Weights of a small GPT-style language model, trained from scratch on English Wikipedia: attention and MLP in parallel.
MLP neurons of a small language model. Each row is named by its layer, matrix (up: input weights) and neuron, and shows model dimensions 0-191. Each number is 128 + 32 x the weight over its row's rms, rounded and kept within 0 to 255. Numbers have three digits each.
After each neuron's rows, "fires in" lists the words (lower case) most often at its 100 highest values on Wikipedia text that the model never trained on. A number after a token or word is its count.

L6.up355:139111065175093116190105105191113084163145082090155154114137141113129089105168083155109097151150105157089094057120151111136092120140118155122128115146088051061123154183148151126114077163114129131124140158090107103105137123133049109150135091231122123121109119150125089181143190071163129190128110062150121130098107144075174146108108113167173131137171141137129176114075156120127136120150114169187165129158134132135139063115155160134104121134099107166097115139103125130143129131160148169148165118123131156128152104041115154089180152157141188069134117065079112124105095085153124179
fires in: "which" 46, "united" 15, "where" 11, "such" 6, "in" 5

L3.up417:140144180114114125133130129156111141107135132135091168151128135105145165093109085148121174094128120153104134047137081060125150053142101119078145167127100111163174113158085067101105140146123093161131126121057118113133132137138138132113054108158142121110197130126131130143144159133117145131164141114128145153124139117149166089088128131190139193129116134089149085138085161125116129154101185144145156132102131097151159119242141118079114103092064139188189125063076092189173141148111097171138101119156076131079166116118118021185119137125136113126098192149117126149114105082142198132
fires in: "was" 25, "been" 15, "two" 8, "three" 8, "ft" 6, "office" 4

L2.up587:203184151091133136107138095196116097077089139155163124117125137123146174128163069185125148116131169059072137102120092123107134109134093166122133131159134134113100135127179143105114130148118111158058093134055107137171160132198098179114118090240100158110113130138159096151156131110146148094135089131112062154111125132126160133151165124196136137135161063113153088147138137096124145135111066126155128098178165148139143122127221099155093122098185111092097126140127072225094101150190116168144141122131104097149089132112150135152145153171089118160096164120146134129130110077157148095
fires in: "september" 18, "december" 12, "born" 11, "july" 10, "august" 8

L6.up138:163097108147141129169147106151097123167138157075067105140131130176167144153146171177116167075152062081124152116137111129221124077107087146133122085075166087096132140107142106136120084120109094149131085111045123125141119098136101137139142148172161121087140104153096148137148135103185135151138164116182149077109119138105109149125145047108117123173117097127160104183133143114151111172154156107130132175094142126098159164122067083144175156109155152176126137039078159168183103128066144133091168121242135114126105123108115170104130087168148128107136104111122108146074064098096105149
fires in: "s" 26, "bishop" 12, "american" 7, "attended" 6, "santa" 5

L2.up300:121146084134113131149137137152129140050143046119112088158135128136120156173141154133142120235124114131153105116112146153140098112156132240164127138188093137112130143015125119134175125110142127162151127113131127127128093111124121136130151133123142130112128134129124111131130133139131154040131154115152110099129104131102137061155136132092140117119135080161128133129152128124124121089114154114164153122048196178130116094128158110136135124131199144171076164165121145108080138231177097134120133153153127124240206125086150174158136117143165169113155128127056144078119096105101179119
fires in: "such" 19, "same" 16, "known" 10, "like" 9, "design" 7, "designer" 4

L6.up595:117152115123096171150072117039120133133133106071124079135140140147126161133131164106136085116146154071104162091133159089109180144139111163095159136167066133115122135130124103080031169129122183162130123110154128185150180123108121155137100151192085093117163119128141116188142152067189144120169072132174175177090105158134110181148142153124119103136114098128141073124188170133060160075156095104081123098114149109121098133061135180118143095105065112120117126139127148120139091211152116122114101167183101124108145116107100110132155181120180098146189145134102120111168165075106155149
fires in: "career" 18, "worked" 11, "time" 11, "returned" 7, "formed" 4, "works" 4

L6.up333:220172164149125205128152082140128143142082112116109122122089106141109175147160091144122083143138117104142116127095085104054109062097140084155168107167077119091158066129155144093114133169107168160126096144085125110137126059197098124106099102178117173158121113157114156170143156104113074120211140161120144199130101145092088180100083064105121125171136072186119085133160169103104113137142163164096152091168117112133144103132143146139142111155116124140125134128110131140137118137157124115138079080101130128116156110079070132187082153138066099143103157154122110157131202077126186151
fires in: "october" 13, "january" 12, "february" 11, "march" 11, "april" 6, "first" 5

L4.up265:120112102122111092089135103174094151142118138146171121119194133128167106139120109130133143104155126139146195034097145145176158112120177155115103137072085113139081155132171125176116105115076160115104116137096095105185155082155113068157119160164133160115201130137101067158157053101145126131218139111121080092142119111153167123136137095170139178110137156096173079146191085128135182131170113082148119101187182084106108096115131121089094103131161163136129117196103063133115164107172142165123153130162100125156133213113125103120141087107095144108095091078090120127126084168153156135
fires in: "japanese" 16, "india" 13, "london" 13, "japan" 11, "california" 6, "english" 5